From a checkpoint of a small transformer trained on Wikipedia.
Architecture: RMSNorm before each block, rotary positions, no biases in attention or MLP, tied embeddings.
Training: a variant of Adam for these matrices, 533M tokens.
MLP neurons of a small language model. Each row is named by its layer, matrix (down: output weights) and neuron, and shows model dimensions 448-575. Each number is 128 + 32 x the weight over its row's rms, rounded and kept within 0 to 255. A neuron's up and down rows have the sign that makes its largest values positive.
Before each neuron's rows, "raises" lists the tokens whose logits its output raises most directly, leaving later layers aside.

raises: " year", " hours", " month", " months", " years"
L5.down212 [144 157 138 140 144 133 117 106  90 134 105 130 196 157  77  77 107 150  96 112 165 121 115 171 155 109  62 172 130 139  83 133 132 106 150 140 180 139 141 140 127 120 100 148 102 167 153 127 126 135 160  98 172 147 134 120  92 151 142 207  83 102  98 202 161 122  93 116 149 125  94 143 129 149 110 124 127 121 132 143 228 123 156 124 119 172  88 147 164 117 108 142  87 119 172 193 142 141 133 132 158  84  86 111  88 157 116 129 130 101 125  92 116  90 118 127 140 167  92  58 153 112 119 146  88 104 121  98]

raises: "s", "ish", "er", "i", "is"
L5.down1324 [183 103 147 111 149 140 133  82 119 123 153 142 114 135 112 103 113 164 127 141 137 118 112 128 196 114  92  98 102 148 130 144 141 131 121 125  98 127 127 139 148  95  96 122 156 148 131 128  77 149 157 132 115  95 113  80 152 137 164 123 119 152 175 130 119 107 146 103 159 126 122 124 110 142 155 112 150 146 109 101  93 130 113 124 179 202 128 137 119 121 114 121  84 137 153 131 144 112 171 127  72 113 152 105 100  87 103 124  80 126 133 103 175  87 107  87 177 103 143 111 178 134 120  63 189 105 173 120]

raises: " groups", " all", " regions", " among", " countries"
L5.down397 [ 93 108 150 135 107  93 120 146 106  61 110 111  83 132 158 120 128 113 118 146  68 137 166 118 222 114 124 141 140  98 146 115 141 161  77 161  83 117 119 110 137  78  85 130  78 147  95 112 155 133 155 121 127 175 140 160 158 114 130 165 127  89 124 115  95 175 127 197 129 139 128 136  89 146 166 109 108 119 137 133  84  78  77 122 164 140 102 118 113 186 138 157 103 151 106 126  65 193  92 202  91 151  96 171 155 102 124 120 158 161 101  42 155 162  69 162 112 197 126  91 126 122 115  98 117 175 135 135]

raises: " individuals", " players", " members", " students", "ees"
L5.down1051 [132  79 146 126 102  83 148 117 164  92  81 155 136  96 121 115 150 125 119  37 166 134 145 134 129 105 133 172 162 134 103 172  83 142 118  99 105 110 166 146 120 159 113 182 172 156 144 146 139 141 105 138 106 176 149 132 112 100  67 112 145 119 175 119  98 158  96 144 132 132 180 147  87 138 101 107 173 133 129 141 112 127 107 145 116 128 136 116 103  89 127 173 142 158 121  68 131 125 102 135  91 130  92  86 158  46 173 132 140 121 128 119 144 107  89 142 217  82 113 206  95 110  82 140  67  88 157 129]

raises: "\n", ".\n\n", ".", ";", ".\n"
L5.down1228 [181 165  99 184 144 156 130 122  95 163 131  94 141  98 121 170  69 107  62 126 126 102  95 119 122 137 130 111  77 113  97 122  91 179 169 188 131 172 102 149 113 118 180 140 130  89 169 131 119 109 136 186 124 141 128  88  96 103 164 132 133 170 130  91 149 173 128 103 106 133 128 109  90 142  92  87  68 120  69 136 114 146 108 152 108 160 178 146 111 114 101 137 104 122 129 104  94  87 170  85 148 150 115 116 129  91 152 133 155 136 191 126 130  71 177 159 135 157  90  86 156 157 169 172 217  93 118 143]

raises: " years", " time", " months", " day", " weeks"
L5.down1569 [ 66 129 181 141 148 131  69 140 147 121  78 131 133 161 136 160 139 104  95 148 113 135 164 194  73 123 128 142 150 159 110 107 149 117 160 171 115  87 135 118 112 102 110 164  90 130 104 104 158 157 104 148 163 120 169 130 142 122 145 147  53 133 157  24 140 138  68 133  97  72  85 112 130  57 154  94  99 156 170 160 128  75 119  79 131 114 129 125 149 152  62 112 102 158 113  78 139 144 129 139  98 120  77 126  92 135 130 136 136 106  98  60 141 122  98 146 160 159  96 129  86  97  97 151 128 130  89 119]

raises: " them", " itself", " these", " this", " him"
L5.down751 [166 149 105 144 138 127 123 164 120 130  83 113 171  97 154 151 119 116 104 153 166 122 122  99 137 152 154 121  50 182 115 161 102 140 126  63  92 150 186 141 112 156 160 176  87 122  82 103  76 169 136  99  58 147  92 112 131 108 140 111 110 133 156 163 130 154 101 109 114 136 122 162  91  93 102 143 100 165  73 137 132 117 135 109 135 136 136 172 129  85 115 124 149 222 156 110 220  97 113 133 164  93  87 149 181 131 159 155 113 152 185 125 105 136 206 166 144 191  52 133 188 105 102 135 117  81 152 155]

raises: " him", " them", " you", "|---|---|\n", " her"
L5.down1201 [120 155 133 138 147 116 162  95 122  56 110 153 162 122 171 131  96 104 151 102 136 110 151 144 174 119 148 130  98 139  99 133 200 129 160  90 110 129  95 127 180 136 247  86 157 154 150 166 135 118  86 170 136 169 104  97 152 163 123 126 119 164 189 148 142 120 121 156 159 162 116 176 107 158  92 130  99 174 139 104  57 109 123 141 158 129 146 163 121 143 162 133 163 139 152 148  86 103 102 129 111 157 100 135 137 136 145 134 120 108 160 127 104  90 116 186 114 178 115 150 121 112  68 109 148  72 183 115]

raises: " the", " it", " its", " him", " this"
L5.down881 [201 152 121 135 104  97 160 128  87 134  98 149 113 150 129 160 146 116 144 160  95 143 164 119 131 158  81 191 144 136 129 166 109 132 121 146 108 150 142 126 148 155  99 111 105 171  84  97 153 190 117  77  75  91 185  88 125 167 133  79 117 102 105 140 112 171  75 139 163 132 114 192 148 129 117 119 110 145  92  64 120 142 117 140 164 108  91 140 131 109 124 102 175 173 126 146 120 106 156 158  95  64 101 160 138 119 119 149 160 196 129 110 180 145 196 141  95  72 124 143 120 126 124  74 102 143 146 101]

raises: " ", ";", ",", " |", ":"
L5.down869 [156 175 202 109 151 166 115  71 111 110 116  97 197 120 147 153 122  87 145 132  93 199 167  89 110 188  83 170 180 168 138 133 122 162  69  79 145 141 159 133  49 124  92 104 135 134 131 137 143 135 114 135 126  91 135 144 120 128 132 159 129 152 132 136  98 124 166 175 150 157 140 132 108 148 105  52 134 146  79 153  94 132 114 116 170 112 123 134  92  74 157 111 147  72 101 140 125 106 111 125 120 100 104 124 153 107  19 103  44 124 166  50  75 199  95 128  73 129 128 166 142 146 182 129 113  93 123 133]

raises: " the", " her", " their", " a", " its"
L5.down63 [225 147 119 130 100 140 104 127 115 103  87 154 129 146 195 118 175 100 150 162 100 118 100  79  90 124 132 150 124 143 112 117  77 144  99 124  82 113 141 148  82 109  76 125 112 178 127 116 102 164 122 154 114 144 152 132 145 101 115 118 103 137 123 144 147 222 107 153 134 114 153 133  97 133  81  87 109  93 111  86  91 135 153 162 186  86 103 145 111  70 110  84 163 126 120 119 149  55 120 184  92  24 154 121 133 140 160 161 148 123 128 166 139 102 158 141 184 147 145 144 160 117 100 142 112 128 145  90]

raises: " they", " it", " there", " because", " if"
L5.down658 [198 162 168  72 128  76 112 162  65 152 108 109 174 106 161 111  82 139  93  79 130  87 129  90 130 102  98 107 146 143 105 109 207 220 178 149  68  62  53 154 148 170 150 139  86 141 101 120 117  59 123  72 130 129 108 146  84 124 127 122 111 133 191 127 100 161  64 117  95 117 165 178 174 145  84 114 130  78 127 131 132 195 140 148 164 122 138 105  88 118  74  80 211 170 139 108  81 144 104 136 117 140 107 140 145 143 154 150 186 103 130 144 104  77  77 120 140  91 134 169 110 116 110  44 100 136 194 133]

raises: "’s", "’", "'s", "er's", "'"
L5.down297 [ 75  77 140 147 120 116  51 100 184 127 158 132 159  99 110 109  49 156 101 131 186 108 122 134 197  93 100 134 142 119 152 168 114 177 197 155 108 122 106 102 101 143 126 151 175 144 143 143 163  76 150 128  46 145 132 136 153 169 133 145 158 102 142 211  85 140 135 134  83 115 133 125 142 165 137 111 126 127 157 132 114 103 175  74 142 106  89 156 170 109 147 118 134 164 108 185 126 200 100 173  83 124 139 124 171 152 143 129 133 115 139  88 204 133 101 146  96 126 148 118  50 142 128 123 154  95 117 107]

raises: "ia", "e", "y", "i", "s"
L5.down892 [129 118 119 144 193 150 117 167 111  87 162 142 114 124  70 126 145  95 186 113 115 178  85 105 170 100 125 111 157  58  76 172 119 108 140 145 107 152 115 108 108 146 105 157 126 107 102 105 114 188 121 103 145 121 104  45 136 196 137 159 142  89 153 189 125 128 127  86 120 129 122 104 148 135 152  91 130 178  50 129 168 119 146  86 143 161  94  93 113  76  99 117  82  70 163 153 177 123 133  63 157 148 108 126 114 152 144 105 127 122 142 144 130  86 163 157 110 124 173 138 130 133 107  96 164 157 114  93]

raises: "ed", "ment", "ily", "al", "ados"
L5.down274 [148 189  81  97 193 174 119 111  85 139 105 118 207  76 152  99 141  80 163 129 117 147  82  89 107 105 114 132 128 141 152 110  96 205 140 128 135 130  94  98 127  78 131 124 108 167 158 109 108 100 130 129 133 146 116 140 119 117 165 111 108 126 164  46 136  79 138 112 126 162 106 164 202  60 184 152  98 129  92 116 136 123 148 106 174 122 159 154 122 173 140 151 113 120 125 114  98  92 100 141  91 160  67 143  84 139 117  83 188  86 164  99 138 169 189 124 160 104 136 176 131 135 101 159 158 116 161 155]

raises: " length", " longer", " higher", " height", " less"
L5.down1135 [ 91  86 101  66 127  79  84 155 112  67  89 146 135 127 163 135 167  98 148  73 138  64  99 119  86 135 114 121 158  69 128 133 179 154 126 148 158 106 168 130 147  99 110 120 135 137 139  79 111 113 148 153 170 108 182 132 177 121 156 127 174 137 140 120 180 116  83 174 139 170 106  98 164 202 127  68  53 160 103 139 123 117  98 187 152 124 127 134 160 106 139 150 141  83  98 115 172  97 137 105 136 108  94 172  78 168 113 122 151 151 147 137  43 119  70 117 151 160 136 147 154 118 147 189 142  97 118 160]

raises: " them", " him", " their", " it", " its"
L5.down730 [202 136 136 128 111 137 165 149  87  96 117 158 125 163 124 149 126  98 109 165 117 119 179 151 124 125 101 116 109 136 121 131 108 138 177  99  92 161 150 126  71 121 150 127 122 171 131 127 107  94  95 160  53 102 126 118 145 157 159 102 111 102 134 143 132 187  81 154 155 119 113 157  79 108  72  94  87 148 169  72 142 153  74 178 139 119 133 130 113 126 112 119 166 163 160 178  86  70 107 166  68  30 136 168  99 139 186 131 120 137  89 103 127  97 173 131 123 137 133  85 154 131 146 158 106 123  98 139]

raises: "ative", "able", "hip", "ational", "ival"
L5.down1685 [ 96  70 172 159 122 146 172 127 131 101 160 120 115 121 114 132 145 139 215  68 186 119 107 100 142 123 132 138 119 131 126 152 134 131 143 109 107  80 130 125 121 129 146 175 174 157  89 171 103 158 109 182 126 141 148 117 147 158  99 139 118 121 120 204 117  65 140 146 131  87  79 115 173 148 167 189 105 117 130 179 128 145 196  79 133 158  76 150 172 153 112 132 104 150 114  73 151 125  85 145  89 145 125  66 162 127 135 127 134  90 147 231 138 148  45 127 109 136 170 161 113 125  86  95 127  86 128 153]

raises: "is", " Ave", "ise", "ized", "illa"
L5.down196 [167 146 157 109 107 124 172  88 123 136 150 125 112 138 193 161 137 136 149  82 138  74 161 106 169 143  91 151 121 150 137 104 132  63  99 102 110 109  89 150  84 125  89  91  99 177 165 143 125 110 102 113 133 131 169 131 115 110 138 135 197 137 156 218  64 107 179 130 132 151 133 152  93 115 110 160 104 106  93 104 143 118  52 129 125  89 117 185 157  96 104 135  93 131 143 176 133 156  96 155 132 216  77  64 165 172 142 125  99  80 114 142 109 102 138 124 131  97 112  97 109 136  95 168 173 113 160 118]

raises: "ling", "ner", "ler", "ever", "den"
L5.down1363 [183 170  93 170 141 107 127 107 132  97  80 118  79 140 155  82  98 109  82 189 114 110 168  68 155  99 128 148  65  97  68 127 157 142  91 140 138 120 144  95 154 103  89 123 163 128 144  75 149 186  88 114 101 146 142 103 113 111 129 110 118 136 122 136 116 173 189  96 105 152 123 139 165 123 144 161 125  93 132  78 157 122  56 136 146 168 176  49 204  98 152 103 129  75 107 156 163  96 149  72 149  81 151 127 113 110 144 142 123 141 156  90 172 129 160 141  77 141 116 179 109 172 142  93 119  85 115 110]

raises: "'", "’", " who", "ly", " whose"
L5.down868 [116 137  97  58 120  99  95  94 202 114 130 158 109 171 117  95 115 120 111 157 117  77 122 114 116 132 229 121 160 162  88 108 162 181 153 150 107 115 183 158 126 175 146 153 180  55 138 121 170 104 100 111 153 187 116 151 151 169  97 100 120 118 126  88 132 101 160 125 103 148 152 156 119 113 112 138 147 110  90 105 122 102  68  92 133 113 190 150 155  94  95 158 136 140 145 150 189  83 133 145 127  97  82  76 189 160 119  76 183 106 134 131  93 137 129 143 167 149  71 164 126 107  39 145  70 150 166 127]

raises: " respectively", ".\n", ".\n\n", ".", " including"
L5.down925 [201 144 144 132 206  92 131 186 139 151 133  98 182 120 125 149 150 160 253 131  82 135  80 149 129 116  66 108  56 137 108 125 102 111 130 141 159 124 148 153 135 134 188 106 143 125 118 113 181 122 116 173 160 156 129 119 103 135  79 148  98 145 140 135 138  98 140 113 134 166 154 163  72 109  79 125 161 131  79  55 141 107 128 172 117 135 124 165 105  98 205 100 212 122 129 114 117  40 131 111 184 113 149 161 152  98  55 178 123 191 111 172 150 159 161 185  99 105 146 164 115 108 108  57 131  73  94 150]

raises: " of", " many", " Of", " featuring", " several"
L5.down1093 [135 108  64 126 123 112 132 129 121 184 124 137 131 120 155  74 116 142 186  66  98 128 120 139 146 111 105 160 156 145 134 122 160 213 101 142 130  69 104 126 107 156 101 165 150 135 111 100 164 101  98 127 141 148 127  87 126 129 157 163 103 112 135  85  99  97  80  69 114 140 112 176 159 136 138 146 143  74 138 105 122 113 101 111 105 165  83 160  84  55 101 147 128 180 101 231 153 177  86 152 142  92 134 121 152  97 116 116  93 129 126 138 142 133 116 183 140 171  43 132 179 148 117  99 123 128 140 176]

raises: ",", ";", " and", ".", " at"
L5.down1482 [193  90  78 106 100 165 168 106 125 118 107 158 158 111 145  81  99 105 141 102 131 105  75 125 152 182 143 137 171 148  89 132  88 172 140 161 149 134 123  84  74 122 171  99 153  54 103  99  90 155  97 155 164 137 128 167  88 140 116 108 143  95 128 121 153  96 130 119  97  53 154 169  70  76  71 154 109  69  36 127 113 104 112 133 134 156 124 113 101 134 101  93 148 123 171  91  93 130 108  94 159 179 122 172 160 120 138  85 122 178 101 165 171  98 162 133 101 111  65  85 193 163 100 127 172 125 116 159]

raises: " itself", " their", " them", " his", " its"
L5.down1419 [213 164 150  79  73 111 163 133  91 141  98 175 100 121 142 131 144 107 121 128 139  76 118 126  91 127 108 101  93 201 150 152 160 144 125 180  25 154 134 121 113 141 159 114 111 136 127 114  93 143  96 112  61 146 151 114 148 142 188 146 119  83 137  74  86 192 123 148 160 177 117 180 120 138 132 127  99  93  67 103  99 129  93 136 155 140 115 129 136 125 115  81 140 131 186 171 138  74 136 188 129  36 153 202 125 120 126 100 132 129 131  66 112  95 167 163 109 150 102 161 137 140 107 120 104 123 130 102]

raises: " their", " the", " it", " them", " these"
L5.down1618 [223  88 173 111 104 125 147 112 121 127 119 128 126 111 120 126 138 120 172 101 161 118 113 131 104  86 106 151 127 113 165 101  89 178 110 160 119 138 135 122  95 105 123  78 148 145  63 140  80 149  81 170 137 121 133 156 129 112 153  90  92 128  67 131  67 206 108 140 136 103 130 155  96 119   5 124  87 157  74 108  77 143  68 164 224 107  74 149 105 134 100  51 149 147 153 189 164 112 104 183 137  57 119 182 101 100 147 134 138 133 115  97 121 151 210 192 123  91 109 116 211 125 129  90 138 129 149 164]

raises: " of", " Of", " Creed", " Crusade", " books"
L5.down1142 [113  53 140 123 119 131  83 149 106 107 162 157  98 118 112 136  72 176 176 190 116 171 182 124 143 112 131  97 147 112 169 108 112 131 112 131  75 102  90 151 169 139 162  91 166  99 136 116 111 139  99 164 144 126 103 139 131 152 133 127 115 164 106 173 136  69  97 155 118 102 145 108  82 132 106 123 104 137 156 101 142  84 164 115 130 172 116 121 121 157 111 151  65  87 187 173 106 173 143 164  97  85 156  91  95 101  79 116 144 126 135 156 105 123  64 149 111 160 183 203 144  97 113 143 172 156 163 109]

raises: " them", " the", " him", " it", " this"
L5.down908 [118 126  51  98 110 164 114 163  93 113 148  98 126 143 161 144 130  67 112 118 151 110 186 113 150 134 115 198 119 145  85 106 122 153 165 109  89 148 175 131 126 159 128 104 117 123  97 102 109 164  89 136  89 116 150 141 130 119 148 113 112  74 105 129 120 151 139  86 158 167 100 153  73 128 153 130 113 156 182 151  99 142 144 164 103  71 100 166 133 110  92 124 104  87 110 204 185 110 133 161 113  97 105 138  80 146 144 120 117 143 114  96 109  82  68 108  91 138 127 111 185 149 125 150 132 129  87 141]

raises: "'", "’", "'A", "ous", "ella"
L5.down92 [107 117 109 106 135 142  94 114  90  71 138 107 127 139 129 126 108 174  91 120 136  79 141  94  63  86 136 115 107 135 142 148 167 123 117 174 106 115 184 142 133 116 159 147 118 169 106  70 176 106 133 145 171 158 127  98 113 152  92 123 184 114 124 104 161 130 146 129 106 117 149 152 158  82 163 123 142 142 108 107  56 101  53 101 157 140 146  74 133  50 128  94 161 188 172 117 149 199 113 142 112 112 118 113 157 111 132 118 182 141 158  43 140 109 125 131 116  80 123 132 130 124 114 135 186 165 126  47]

raises: "ance", "ment", "ing", "aged", "ant"
L5.down811 [127 120 196  65 129 156 156 159 226 171 116 132 140 125 164 130  97 134 108 101 167 141  68 129 148 122 117  91 113 157 171 104  84 145 109 140 108 139  93 138 185 111  82 176 109 100 141 211  89  97 155 104  93  82 131 115 152 108 151 168 207 149 166 107  83 146  76 179 102 115  87  82 126  90 159 148 109 151  94 106 158 128  98 137 111 132 159 105 151 100 166 111 138 105 152  72 112  88  74 144 139 162  93 175 175 143 120 130 171 127  89 144 126 131 119 128 145 120 190 160 111 150  86  94  72 163 220 139]

raises: " of", "of", " Of", "ist", "arian"
L5.down992 [122 163 105 101 166 125 167 113 126 143 139 123 131 105 129 124 124 147 130 169 111 129 122  95 111 189 113 140  83 142 166 170 227 115 123 152 162 113 120 118 164  96 168 121 132 127 135  88 118 126 108 176 130 126 149 127 134 108 113 127  91 149 153 125 149 134 142 142 158  81 181 108 155 149  95 168  91 167 142 123 145  97 146 139 117 202  84 160 102 160 138  91  99 117 115 155 170 164 124 144 124 130 115  95 103  93  76 137 101 112 102 127 160 108 139 185  99 151  99 108 156  91 148 158 170 181 108 116]

raises: "ed", "ing", "es", "ment", "le"
L5.down126 [124 106 136  93 171 141 156  87 165 168 143 107 115 123 157 142 104  83 129 148 143 110 167 121 120  90 107  99 123 116  84 118 123 163 122  99 121 184 118 126 129 175 128 131 124  96 149 110 117 120  96 125 149 151 119  81  99 148 124 106 159 176 188  56 122 133  57 198 162 165  77 109 137 154 125 134 172 131  55 100 172 100 117 107 104 190 148 185  75  88 190 111 113 111 187  99 165  99  91 120 121  97 176 101 152 148 144 154 187 123 127  96 143 117 134 104 170 154 133 196  65 122 160 134 131 196 154 154]